MLP neurons of a small language model. Each row is named by its layer, matrix (up: input weights) and neuron, and shows model dimensions 64-127. Each number is 50 + 10 x the weight over its row's rms, rounded and kept within 0 to 99.
A block is one neuron, or neurons of one layer that tend to fire together. After each block is what it responds to, as a language model described it from the Wikipedia text at the highest values.

L9.up245:42 53 60 53 45 58 61 37 38 39 53 44 55 38 40 24 51 52 36 50 50 37 47 55 35 56 47 40 48 46 50 47 57 52 64 48 54 56 54 57 59 51 37 36 56 66 39 38 37 49 34 61 54 65 46 53 52 48 39 45 56 52 51 43
L9.up917:42 45 47 63 47 52 78 37 56 58 47 44 54 50 54 42 46 41 29 42 50 44 29 33 32 55 54 40 66 48 56 56 43 45 46 59 48 57 60 65 54 63 45 39 30 56 55 56 64 52 52 45 50 44 39 56 59 35 48 49 32 44 55 64
L9.up944:34 34 52 37 54 59 56 33 33 41 48 28 67 30 49 32 40 46 46 54 42 43 41 48 35 54 44 42 33 50 44 60 50 52 57 39 58 62 63 58 56 41 36 45 53 52 45 44 37 54 36 56 53 68 57 46 48 44 46 64 57 52 48 45
L9.up961:52 41 57 48 40 52 63 33 31 42 41 57 44 41 45 17 43 55 46 60 47 42 38 55 48 56 53 50 40 45 53 55 45 52 64 42 56 49 54 55 47 53 39 46 54 39 55 47 54 47 55 66 51 59 57 53 49 47 44 55 50 48 58 44
Responds to: Paragraph-break newlines. Double line breaks ending a paragraph after a sentence-final period, before a new paragraph or a section heading such as ==Biography==.

L3.up33:46 47 58 56 34 54 55 47 52 38 27 49 52 54 52 44 38 47 30 39 37 47 51 52 51 46 49 50 46 62 50 51 46 53 55 56 44 70 78 57 26 37 60 66 57 49 52 59 70 47 47 54 50 44 69 41 70 79 61 62 48 27 48 52
L3.up92:51 37 63 66 55 65 49 37 49 41 33 54 38 43 39 44 45 41 48 52 55 60 52 51 49 59 59 47 63 36 47 45 46 49 54 61 56 52 53 53 50 53 55 48 64 53 54 45 58 66 37 65 56 52 59 51 40 70 70 50 61 52 27 52
L3.up644:36 57 58 60 43 49 54 36 74 50 57 51 59 62 36 28 47 50 50 30 46 44 27 54 61 42 53 45 52 62 58 47 41 52 50 43 39 51 51 45 49 32 50 48 42 38 32 51 57 55 76 54 57 31 61 58 52 62 67 62 63 50 50 55
L3.up982:63 53 55 37 33 58 65 50 50 42 20 27 51 55 56 46 52 48 36 41 41 48 45 58 52 44 36 55 42 57 41 60 52 53 68 59 33 51 73 62 38 34 58 68 42 63 57 61 68 55 40 32 56 45 67 43 57 70 61 41 34 38 61 54
Responds to: Plural noun endings. Word-final plural suffixes and plural nouns in running text, such as -ets, -ces, -ins, -ists, events, characters, teams, usually just before a period, and, or of.

L5.up220:38 46 44 55 52 46 59 38 28 51 48 60 45 32 38 48 21 47 60 31 47 59 56 56 54 48 53 59 38 52 56 56 29 51 46 67 47 53 41 55 43 74 46 56 64 49 58 45 36 62 54 62 42 37 49 45 45 52 59 40 38 51 66 44
Responds to: Table headers after headings. Column-header cells in wiki tables right after a section heading (| GP, | W, | Round), plus line breaks ending == headings.

L5.up92:54 54 46 57 28 59 47 41 59 34 50 41 66 44 52 35 56 35 53 51 40 56 50 50 61 36 49 57 49 38 32 51 47 54 46 66 48 54 35 59 52 70 61 49 54 45 43 41 52 46 34 51 47 43 50 44 43 48 60 78 53 33 49 63
Responds to: Verb after sentence subject. The first verb or predicate piece right after a subject, mostly a person's name in biographies, as in born on, was, is, occ(urs), result(ed), plus table cells and title lines.

L5.up253:52 48 44 56 61 55 62 42 44 51 43 64 47 47 35 44 62 34 32 47 55 62 49 40 36 55 46 37 43 64 39 48 42 54 52 46 41 58 32 61 47 54 50 43 54 60 69 48 49 46 42 52 52 55 55 47 52 45 62 56 58 62 59 57
Responds to: Definite article after verbs. The word the right after a verb or preposition, often merged with it, as in helped the, marked the, after the; occasionally a word-start fragment like ren or (J.

L9.up424:46 50 57 61 51 49 38 42 46 53 35 44 55 38 40 50 51 49 35 38 49 75 51 51 47 53 51 22 37 32 44 60 51 52 61 53 49 67 51 54 53 58 39 58 63 26 26 59 41 59 58 50 53 33 48 43 26 45 51 45 45 55 51 49
L9.up661:53 57 57 50 56 44 44 64 52 58 38 47 64 38 55 56 36 48 46 56 31 54 38 39 43 75 47 48 49 31 61 62 38 56 45 50 37 56 50 27 39 56 47 60 45 47 65 62 43 56 40 47 45 54 41 35 38 45 44 44 37 49 59 48
L9.up790:56 70 46 52 37 44 53 52 31 50 51 41 49 30 38 51 52 31 73 53 46 51 48 60 61 40 48 29 55 33 45 46 66 52 49 57 45 50 35 46 59 55 44 50 48 41 50 54 55 59 58 54 46 59 50 41 44 45 46 43 41 54 34 56
L9.up825:60 39 44 62 41 36 72 51 37 47 19 47 50 36 57 51 44 43 50 21 36 49 49 57 48 51 38 57 53 46 42 49 56 55 56 60 46 65 41 38 54 55 54 48 40 48 38 53 58 55 51 50 52 47 65 32 55 47 44 48 46 41 53 60
Responds to: Abstract-noun word endings. Final word pieces that complete abstract nouns split into parts, such as concern-s, invol-vement, att-ention, discrim-ination; also closing == of section headings.

L3.up205:50 41 52 47 66 41 57 54 48 47 67 57 21 40 34 32 49 51 52 58 45 44 48 61 54 46 64 48 50 35 39 52 45 61 47 52 33 43 50 45 56 59 29 55 51 53 22 39 32 57 59 66 37 39 54 37 48 61 56 52 29 51 59 42
L3.up603:56 54 53 48 49 61 49 36 51 45 51 52 55 46 40 35 53 54 50 57 46 58 42 36 62 64 45 46 52 55 42 54 47 51 58 52 44 53 46 34 42 65 34 35 60 40 48 36 63 38 55 51 55 35 45 50 60 67 38 43 31 49 55 63
L3.up612:36 57 42 50 54 66 46 57 47 51 36 67 52 49 43 34 52 42 53 51 38 56 49 59 53 76 50 51 66 37 66 44 40 50 52 54 49 47 48 55 56 41 44 47 44 47 59 42 50 45 53 50 44 57 67 57 61 54 45 59 41 49 46 42
L3.up891:54 35 56 50 42 63 51 49 44 45 61 73 60 42 48 34 58 58 63 46 43 62 48 59 39 64 46 51 33 41 53 40 42 56 44 45 40 52 44 47 63 60 65 40 53 40 31 49 58 48 50 39 41 28 40 36 56 55 58 30 35 39 51 37
Responds to: Month before year. Month names and prepositions like in or on that come right before a year number in dates, such as 16 March 1966, in 1658.

L9.up183:49 49 54 51 53 54 47 43 60 47 40 42 36 54 51 48 29 39 53 59 64 51 42 43 49 53 42 60 34 50 58 51 49 44 55 69 32 53 52 65 53 35 61 48 38 52 62 57 37 74 46 50 48 69 44 53 50 54 49 53 45 46 56 65
L9.up373:47 32 42 78 48 48 57 54 39 48 50 43 51 61 27 54 64 30 52 56 47 62 53 47 41 52 82 48 50 39 51 56 47 48 47 37 35 56 63 47 55 63 53 45 52 59 35 61 46 53 38 49 46 49 53 52 57 48 56 39 52 44 50 68
L9.up930:67 58 50 47 73 30 55 41 59 53 37 42 33 51 44 42 61 33 52 54 46 44 53 53 46 57 50 41 46 29 49 46 68 45 38 49 50 45 77 46 41 60 52 38 40 36 43 58 36 58 42 46 51 59 58 42 47 52 46 44 29 60 41 48
L9.up1020:52 52 52 53 47 46 54 44 45 35 39 55 53 42 50 34 54 43 52 30 51 52 39 60 58 67 58 43 59 43 48 58 66 57 46 43 30 65 45 55 43 53 61 44 69 62 33 55 59 52 42 43 46 53 62 67 63 49 42 42 46 51 60 47
Responds to: Post-label separator tokens. Separator and function tokens right after a completed label, fills the slot before a value: table cell pipes after Total votes, commas, in the.

L9.up587:49 51 43 30 61 57 46 49 50 48 41 47 58 65 39 30 55 42 56 59 50 38 45 57 61 44 64 33 29 56 51 53 43 49 65 51 41 60 62 57 48 54 49 47 52 63 30 41 55 55 52 43 49 58 49 55 50 51 50 61 32 52 54 63
L9.up628:51 46 65 44 43 54 30 30 38 47 51 50 43 44 41 36 40 45 34 45 41 54 54 71 33 46 70 46 28 61 34 52 58 59 57 51 56 37 54 64 56 38 54 32 36 60 40 47 45 46 47 43 54 49 21 51 48 48 35 64 53 45 51 42
L9.up657:45 56 54 30 43 40 36 51 61 46 51 55 57 53 51 44 37 48 33 59 41 66 46 42 42 49 66 59 61 70 43 53 55 51 58 66 38 63 62 62 53 65 58 50 68 30 53 27 46 57 64 44 51 55 43 47 60 61 71 47 41 53 60 50
L9.up728:48 47 66 48 45 53 37 66 55 52 41 51 53 60 47 53 33 67 49 56 22 67 25 52 53 43 70 41 43 39 41 44 52 60 83 54 49 41 48 51 61 52 53 55 47 47 43 60 44 46 60 46 44 58 42 48 46 64 44 52 53 47 48 60
Responds to: Digits after decimal point. Fractional digits right after a decimal point in numbers such as coordinates, race times and vote percentages, e.g. 25.0, 1:06.26, 59.07; weaker on mid-word pieces like Le-v-ante, Re-us.

L5.up240:45 43 33 53 52 51 43 57 38 45 34 51 20 62 49 38 42 41 57 56 47 49 60 41 50 54 49 56 44 61 39 49 36 51 50 69 59 58 40 49 42 62 42 42 59 50 62 48 57 52 48 60 46 45 60 47 53 45 66 37 57 58 46 28
Responds to: Wikipedia section-heading markers. The == or === marks that open or close Wikipedia section headings after a blank line, as in ==Climate==, == Treatment ==, ===2000 census===; weaker on sentence-final periods and paragraph breaks.

L9.up50:49 47 45 39 36 39 46 53 48 48 41 53 57 47 36 28 54 57 43 47 64 45 38 47 50 53 62 41 42 61 56 56 40 49 64 62 63 57 68 54 38 43 49 62 58 58 66 59 67 55 44 44 51 17 53 60 50 50 43 50 39 56 40 48
L9.up220:35 41 43 54 53 70 51 52 52 60 30 42 44 37 36 47 38 43 47 64 39 52 54 64 58 71 55 40 45 48 63 45 36 48 69 70 59 69 48 47 66 39 51 43 48 41 64 65 29 54 48 44 52 43 63 48 43 67 49 39 35 35 34 49
L9.up314:56 44 43 47 20 38 49 52 56 41 38 55 59 61 34 29 60 47 40 28 41 39 39 58 37 53 46 39 34 49 54 59 42 58 58 63 45 49 77 63 48 29 49 58 58 71 54 57 59 51 41 50 54 37 54 45 53 47 40 48 30 50 61 50
L9.up315:38 29 53 51 35 60 39 55 59 46 42 34 83 55 44 50 30 48 44 19 52 42 34 65 39 36 51 38 32 61 50 36 37 55 55 45 51 60 52 56 48 37 41 40 57 43 45 56 67 52 46 67 52 46 64 70 45 44 38 64 60 48 63 43
Responds to: Plural noun endings. Plural nouns or their plural suffix after numbers and quantifiers, as in the two teams, four volumes, both members, many Slovenians.

L5.up536:24 30 49 56 46 60 45 59 51 45 56 64 27 53 53 50 58 55 55 62 52 52 53 52 61 61 57 46 40 43 54 46 44 47 59 62 40 67 58 67 53 62 58 55 55 63 46 45 43 55 44 47 48 40 51 42 47 48 62 63 44 44 50 43
Responds to: Introductory-phrase closing comma. Commas ending a sentence-opening adverbial phrase (often fused with the next word, such as ", the" or ", B"), plus year digits like 993, 002.

L9.up384:55 52 50 45 52 49 49 47 33 63 51 48 55 45 66 52 47 45 46 51 50 56 48 44 47 63 54 38 44 45 50 38 45 43 73 61 49 34 45 54 53 59 50 39 41 45 60 53 38 56 53 27 36 52 64 47 48 62 65 57 63 57 33 56
L9.up451:47 53 47 72 68 49 49 51 38 59 48 55 52 53 57 55 47 46 57 52 46 62 54 79 66 51 54 41 50 45 37 43 37 54 43 52 54 61 46 42 45 65 44 52 50 50 54 57 49 48 40 59 41 60 41 45 52 59 60 65 50 49 35 38
L9.up698:43 65 55 49 56 53 48 50 60 52 56 52 44 51 38 49 50 54 27 56 45 48 53 54 48 41 52 58 54 42 37 51 36 50 39 33 63 44 64 66 53 48 51 54 49 67 38 56 43 63 59 41 40 50 46 33 47 65 55 40 48 49 44 35
L9.up744:52 53 45 52 53 43 58 55 36 62 45 51 67 30 61 51 42 33 56 44 61 57 45 40 34 57 50 54 49 47 53 56 49 53 60 47 50 50 38 46 60 60 41 44 37 53 62 47 43 68 61 68 55 43 57 50 52 63 67 40 61 33 31 40
Responds to: Table header abbreviations. Column-header pieces in Markdown tables of sports statistics, such as P|ld, W, GP, R|ound, Peak, From; fires weakly on other word pieces.

L9.up250:43 55 42 70 40 58 49 43 43 31 45 34 37 47 37 50 41 41 53 52 63 54 66 42 35 45 38 34 50 57 62 50 74 55 42 42 45 43 59 35 58 61 39 41 57 34 51 58 51 46 47 47 46 52 59 40 45 49 50 45 49 48 56 66
L9.up412:43 37 50 41 46 37 45 36 28 46 49 44 57 33 46 41 41 47 49 49 73 45 52 43 61 75 41 43 51 57 64 55 50 56 40 50 31 48 42 53 44 53 57 41 59 29 37 50 66 56 54 38 45 64 41 50 56 56 65 60 45 69 72 60
L9.up676:54 28 46 52 56 47 42 55 52 39 40 58 72 52 31 40 44 41 55 65 51 60 52 31 49 56 44 55 52 39 48 57 52 52 48 47 37 62 54 55 34 50 44 55 52 50 62 47 40 71 65 47 54 60 45 38 47 39 60 51 49 51 65 62
L9.up843:47 59 33 36 48 53 47 40 36 48 32 46 42 45 30 38 46 49 40 67 37 57 29 27 49 59 50 35 53 52 59 62 58 60 48 33 33 55 48 55 57 56 54 50 51 49 46 51 59 59 36 55 42 62 54 71 55 58 65 42 47 37 51 49
Responds to: Verb after subject. First piece of a verb right after a noun-phrase subject, e.g. occ(urs), requ(ires), ex(its), dec(lined), mostly narrative or descriptive prose.

L5.up753:58 46 49 54 37 76 53 51 36 34 42 48 53 64 53 17 37 45 50 62 40 53 34 55 50 73 63 47 38 54 52 53 26 51 72 71 41 58 59 47 47 50 66 51 62 46 53 43 54 54 45 45 53 38 49 52 54 57 59 77 58 54 39 51
Responds to: Final -s word endings. Word-final -s suffix pieces marking plurals or third-person verbs, such as miles, lies, villages, votes, Slovenians, plus copulas like are and were.

L9.up20:47 53 58 50 54 48 54 75 43 38 42 49 37 31 53 54 42 42 48 50 53 63 44 43 58 55 58 51 44 56 57 62 65 61 62 53 46 33 55 49 39 64 44 57 55 47 57 35 45 48 44 57 54 23 51 56 65 46 56 52 51 41 44 56
L9.up706:50 46 57 52 49 50 52 53 22 58 31 51 48 49 63 50 39 36 43 53 46 56 58 42 26 50 43 58 62 59 42 59 63 58 48 39 34 50 44 56 36 85 76 44 59 68 58 49 61 45 57 38 45 43 67 44 56 64 37 63 50 45 44 53
L9.up784:53 56 58 54 75 47 49 67 52 51 43 50 49 45 33 52 49 47 41 40 52 50 42 51 54 63 45 42 70 37 54 49 45 58 43 42 51 71 58 50 36 48 56 54 47 51 64 39 39 44 57 51 51 47 28 16 51 44 56 57 33 48 50 50
L9.up791:49 41 49 56 43 41 45 54 41 62 34 61 65 41 43 50 55 41 46 65 50 59 52 38 52 55 62 61 43 53 60 39 48 54 55 56 48 52 52 57 34 64 47 51 47 38 42 17 56 52 48 56 50 46 44 50 57 67 38 54 48 49 64 59
Responds to: Word-completing subword pieces. Final word pieces completing a word split into several tokens, such as Instruct-or, Synops-is, shut-out, Sh-ots, plus some mid-phrase the/of/or.

L3.up155:56 48 45 63 43 46 48 44 40 63 23 59 39 53 49 53 42 44 43 61 54 40 52 45 71 48 54 54 55 44 59 49 37 55 40 52 37 59 50 62 38 33 49 45 54 37 46 54 56 51 67 60 48 56 38 39 31 52 37 44 41 63 61 77
L3.up266:32 65 49 34 54 44 33 48 55 54 39 63 59 36 42 47 47 57 49 58 33 64 43 52 54 44 54 39 46 41 59 44 57 56 53 37 41 60 52 65 43 51 42 31 54 40 35 39 45 52 61 62 43 49 51 43 41 41 49 34 49 47 35 54
L3.up312:43 64 58 32 59 57 58 58 55 47 28 58 51 48 37 44 45 51 48 34 64 51 40 53 45 44 41 46 45 38 48 61 59 56 50 68 51 44 65 59 50 50 43 52 55 54 45 38 52 43 38 53 37 65 45 42 48 37 51 46 56 50 61 42
L3.up866:46 33 73 50 47 37 44 52 68 56 40 62 67 38 40 38 48 45 59 55 59 48 43 48 37 48 50 49 53 41 38 52 52 50 38 55 53 58 51 61 54 60 46 58 50 46 65 53 50 61 28 51 47 50 51 33 46 53 61 34 49 62 51 54
Responds to: Word-initial stem fragments. Opening fragments of multi-token words, mainly Latinate prefixes like cont, ext, int, exp, that need a following piece (cont→rast, ext→ra).

L9.up388:35 34 53 54 32 61 29 44 45 38 54 41 50 40 47 36 70 44 54 41 54 34 41 54 56 63 47 60 56 43 44 75 23 50 52 46 52 52 49 47 41 65 62 39 42 45 39 47 51 43 47 68 52 55 50 49 57 50 52 44 37 50 43 60
L9.up404:53 49 48 40 54 39 61 59 46 37 49 54 51 63 60 53 46 49 61 35 46 35 58 44 45 59 64 39 60 47 46 65 49 48 50 55 37 40 54 48 52 43 67 52 61 42 54 43 35 54 48 48 55 45 47 51 49 38 46 64 45 40 54 43
L9.up757:25 46 43 40 62 35 42 54 46 30 38 57 37 33 29 36 35 50 60 42 64 41 30 58 39 46 40 58 46 57 37 69 53 52 51 47 39 56 46 46 33 34 50 50 57 56 52 34 57 54 54 43 47 45 53 47 60 61 46 67 34 31 40 45
L9.up793:51 47 52 57 61 36 48 53 51 56 55 45 56 41 43 40 43 19 50 47 53 60 51 51 37 50 54 38 39 38 58 45 63 48 37 39 36 53 54 53 46 54 54 25 47 57 52 42 32 62 43 66 51 44 67 52 54 45 51 69 45 35 56 42
Responds to: Section heading openers. Opening == or === of a Wikipedia section heading after a blank line (==Government==, ===Albums===), plus word-initial c/C pieces such as cupbearers, courses, "of Culture".

L3.up395:53 67 66 44 48 52 58 34 41 46 28 47 34 51 18 53 56 29 56 17 48 45 54 49 50 55 51 51 57 56 58 44 45 49 58 53 44 67 41 53 46 60 49 45 60 56 62 36 49 43 40 48 43 48 39 35 57 43 52 59 54 64 49 45
L3.up416:53 49 56 47 32 66 49 29 47 45 44 41 53 44 41 42 52 49 54 46 48 57 52 42 40 65 43 46 42 41 57 61 40 50 62 40 50 55 37 61 60 58 40 44 67 56 46 42 56 50 36 45 57 57 62 29 44 50 51 49 53 63 51 70
L3.up435:57 48 60 55 70 33 39 45 43 45 52 58 53 57 30 33 45 49 38 47 54 56 56 50 46 39 49 45 68 29 47 47 29 54 41 48 44 54 54 50 49 57 58 48 65 55 54 40 54 50 31 47 51 49 58 63 52 50 53 61 37 46 41 62
L3.up664:68 35 54 55 58 45 53 41 61 54 52 56 51 59 31 44 76 56 58 49 49 35 58 46 48 57 58 54 45 44 62 62 39 55 60 53 47 45 48 49 46 58 55 54 58 44 48 49 64 44 51 57 50 50 35 45 57 38 52 50 65 57 46 57
Responds to: Articles opening evaluative objects. Articles (the, a, an) right after a verb of reviewing or saying, starting its object, as in critics praised the, gave an, wrote that the.

L3.up138:51 72 62 48 51 46 43 63 56 49 49 58 60 37 43 46 43 39 31 44 43 49 45 43 38 38 51 57 44 53 53 52 52 55 47 58 49 59 43 56 52 35 32 48 58 69 34 56 50 47 29 62 56 35 54 51 47 58 19 44 59 46 62 41
L3.up459:37 54 49 56 48 43 55 54 51 37 58 47 55 31 27 37 59 46 52 35 42 57 58 56 43 44 28 62 51 57 50 44 45 55 69 61 51 43 49 64 45 55 39 45 52 45 60 50 41 52 42 46 49 46 51 54 55 61 46 44 53 44 58 43
L3.up746:59 54 49 51 60 54 42 56 53 37 63 62 58 40 54 37 54 42 43 33 40 54 59 30 52 53 48 63 38 36 35 53 48 53 55 51 58 56 27 46 66 53 37 42 62 33 44 42 50 50 46 52 54 44 60 45 35 72 46 55 41 52 28 63
L3.up914:57 56 50 67 55 31 46 47 54 40 54 41 48 43 49 50 56 56 63 50 53 62 37 48 38 49 34 68 58 42 56 56 52 61 48 59 38 46 64 49 40 57 37 63 56 56 49 49 32 47 50 52 59 62 51 57 49 52 37 31 49 52 53 52
Responds to: Competition and organization nouns. Final words of league, division and organization names, mostly in sports stats tables and bios, such as Football League, West Division, Bar Association.

L5.up624:47 60 55 59 62 68 48 60 63 49 53 23 29 59 50 44 35 41 42 41 56 43 45 53 62 59 53 42 58 53 53 59 37 48 71 68 48 50 45 56 50 62 29 44 59 58 59 42 56 65 56 51 55 42 44 55 45 52 58 67 56 42 44 31
Responds to: Numbers in table cells. Multi-digit numbers inside pipe-delimited Wikipedia tables, such as vote shares (53.0%), win counts (51), and race times (3:41), plus coordinate digits and occasional "was born".

L3.up378:61 46 64 43 47 53 53 52 55 56 56 53 54 60 46 49 42 39 31 43 37 73 30 62 53 45 44 58 51 60 50 70 52 44 58 51 47 47 42 48 26 51 48 36 53 51 51 50 48 47 63 68 58 53 53 62 50 72 50 65 56 47 36 47
L3.up508:54 35 43 49 52 54 48 51 56 65 54 49 43 51 56 40 49 54 25 62 44 57 52 45 53 43 65 58 60 53 20 60 40 48 57 52 52 53 40 48 32 59 35 42 51 44 67 49 33 57 60 66 57 57 55 55 30 51 70 54 49 51 50 53
L3.up679:46 62 62 51 52 60 49 50 61 67 35 38 52 53 50 38 41 33 37 53 63 49 39 62 56 55 44 47 48 61 54 61 44 52 56 37 51 57 52 60 41 50 55 19 49 66 44 43 33 59 47 62 52 32 55 52 46 65 24 57 50 43 42 41
L3.up915:59 55 57 42 23 42 58 34 59 58 62 56 50 63 56 44 43 45 47 58 43 56 39 40 50 48 41 56 54 59 54 49 58 54 58 34 54 61 58 41 40 44 38 38 53 45 55 40 44 56 57 54 52 63 31 45 15 53 39 55 53 38 41 38
Responds to: Numbers in stat tables. Two-digit numbers, and pieces of longer figures, inside table cells or stat lists of sports standings, election results and career stats, such as +50, 52, 100.

L5.up397:52 55 48 56 59 37 55 43 49 61 49 45 50 43 46 61 27 41 58 48 40 61 40 61 35 59 41 52 53 50 41 47 32 52 40 63 53 61 53 56 43 60 59 35 51 55 50 53 54 41 59 54 46 37 56 38 42 43 56 50 47 48 45 49
Responds to: Line and paragraph breaks. Newline tokens ending a line or paragraph, most often after a sentence-final period, a heading, or a table row, in any article.

L3.up6:32 44 53 71 56 41 50 57 39 50 63 63 52 44 49 47 39 53 49 51 55 58 50 61 44 34 44 45 53 22 48 69 47 55 53 56 32 46 57 44 53 41 53 54 64 63 51 38 28 65 62 66 53 23 43 31 60 51 48 50 59 52 54 48
L3.up64:64 44 51 64 46 48 55 44 71 41 52 25 47 40 39 35 48 48 32 43 48 49 49 40 40 66 41 42 42 44 55 49 49 48 54 66 46 62 38 53 43 51 44 39 41 49 48 48 56 50 59 39 50 52 55 50 57 40 63 64 47 47 34 61
L3.up428:57 23 67 37 72 35 54 46 49 36 54 60 54 53 33 37 58 49 63 41 40 47 56 52 52 43 52 51 59 45 57 57 28 54 48 65 43 66 53 40 37 42 47 38 41 33 55 51 55 48 49 57 39 51 68 34 60 36 41 49 38 63 49 45
L3.up860:39 48 51 42 61 36 49 58 42 54 52 48 37 58 45 37 45 56 53 50 49 43 41 60 68 65 36 39 43 50 55 60 35 57 50 51 36 41 46 36 57 36 33 64 71 54 50 43 38 56 57 62 53 43 62 37 54 59 60 35 39 48 50 50
Responds to: Wiki section-heading markers. Equals-sign markup around Wikipedia section headings, strongest on the closing == or === before a line break (== Taxonomy ==, ===Parasitology===); weakly on some ordinary sentence starts.

L5.up1015:66 47 59 52 51 58 41 39 57 46 26 48 67 38 52 60 48 57 28 42 40 62 35 42 50 51 46 53 39 53 49 52 54 57 36 50 28 59 54 65 30 70 48 34 50 36 55 47 52 59 43 57 47 58 41 37 31 54 42 48 56 39 39 53
Responds to: Verb stems, relative pronouns. Fires on verb-stem pieces awaiting an inflection (in-form-s, writ-ing, contribut-ed, add-ed) in narrative prose, and on relative pronouns whom, who, what.

L3.up15:62 55 56 46 50 50 73 57 55 40 51 47 50 42 43 39 51 49 44 50 57 50 44 52 61 63 57 51 31 45 55 61 47 48 65 54 44 46 43 56 45 44 64 55 64 53 36 49 59 47 56 58 47 30 41 50 61 52 46 48 18 53 34 47
L3.up316:33 35 65 55 57 56 65 41 29 50 49 65 35 57 52 43 46 39 51 54 62 62 45 47 46 45 51 44 31 33 45 67 55 59 60 46 47 49 47 55 41 42 55 66 57 31 49 74 57 48 49 36 52 54 49 39 57 49 45 45 31 48 39 60
L3.up669:58 31 74 43 62 50 50 26 50 54 49 61 40 48 43 48 47 24 53 52 64 47 53 42 42 49 44 48 59 30 47 55 37 45 58 63 42 52 59 62 35 43 46 25 41 57 51 27 50 48 45 45 49 49 55 40 50 45 54 66 66 46 40 68
L3.up1006:28 30 53 48 54 65 59 41 53 39 59 42 36 47 48 48 51 49 61 41 56 38 51 47 59 50 57 43 34 50 49 48 33 57 61 63 47 40 54 49 57 58 58 34 57 45 36 54 53 38 60 45 45 48 48 45 49 70 56 63 60 52 61 71
Responds to: Copula after subject. Forms of "be" (is, was, are, been) right after a sentence's subject, often a title or pronoun in openings like "X is an", "He was".

L3.up511:43 48 51 48 57 54 56 29 43 45 39 57 49 53 37 32 52 57 46 45 48 46 49 55 45 56 45 46 46 54 49 35 52 56 68 50 38 46 42 38 40 48 41 40 34 44 52 48 48 58 63 56 62 50 53 45 41 45 36 41 56 57 43 47
L3.up538:48 40 40 54 53 42 57 58 63 52 44 46 42 48 32 46 48 60 54 45 30 52 46 33 45 56 45 58 48 41 33 39 37 50 65 56 45 55 38 55 54 49 48 28 42 34 50 42 55 47 52 57 56 30 62 56 58 40 59 41 52 48 44 52
L3.up789:54 47 50 59 38 48 61 47 42 38 45 58 25 40 47 43 50 60 43 47 41 73 48 39 43 60 49 50 51 38 51 37 52 55 49 48 49 73 65 39 47 60 58 27 50 42 49 48 61 36 52 54 50 62 47 43 39 39 46 64 50 48 59 45
L3.up949:48 30 47 42 33 48 51 36 43 51 57 56 32 50 46 41 54 54 50 60 44 52 40 24 40 54 50 64 58 41 66 41 44 55 61 60 39 75 62 47 48 57 47 50 63 51 40 37 53 34 40 64 44 50 54 41 44 36 46 51 59 68 66 44
Responds to: Paragraph break tokens. Line-break tokens (mostly double newlines) right after a sentence-ending period in Wikipedia prose, just before a new paragraph or ==Section== heading.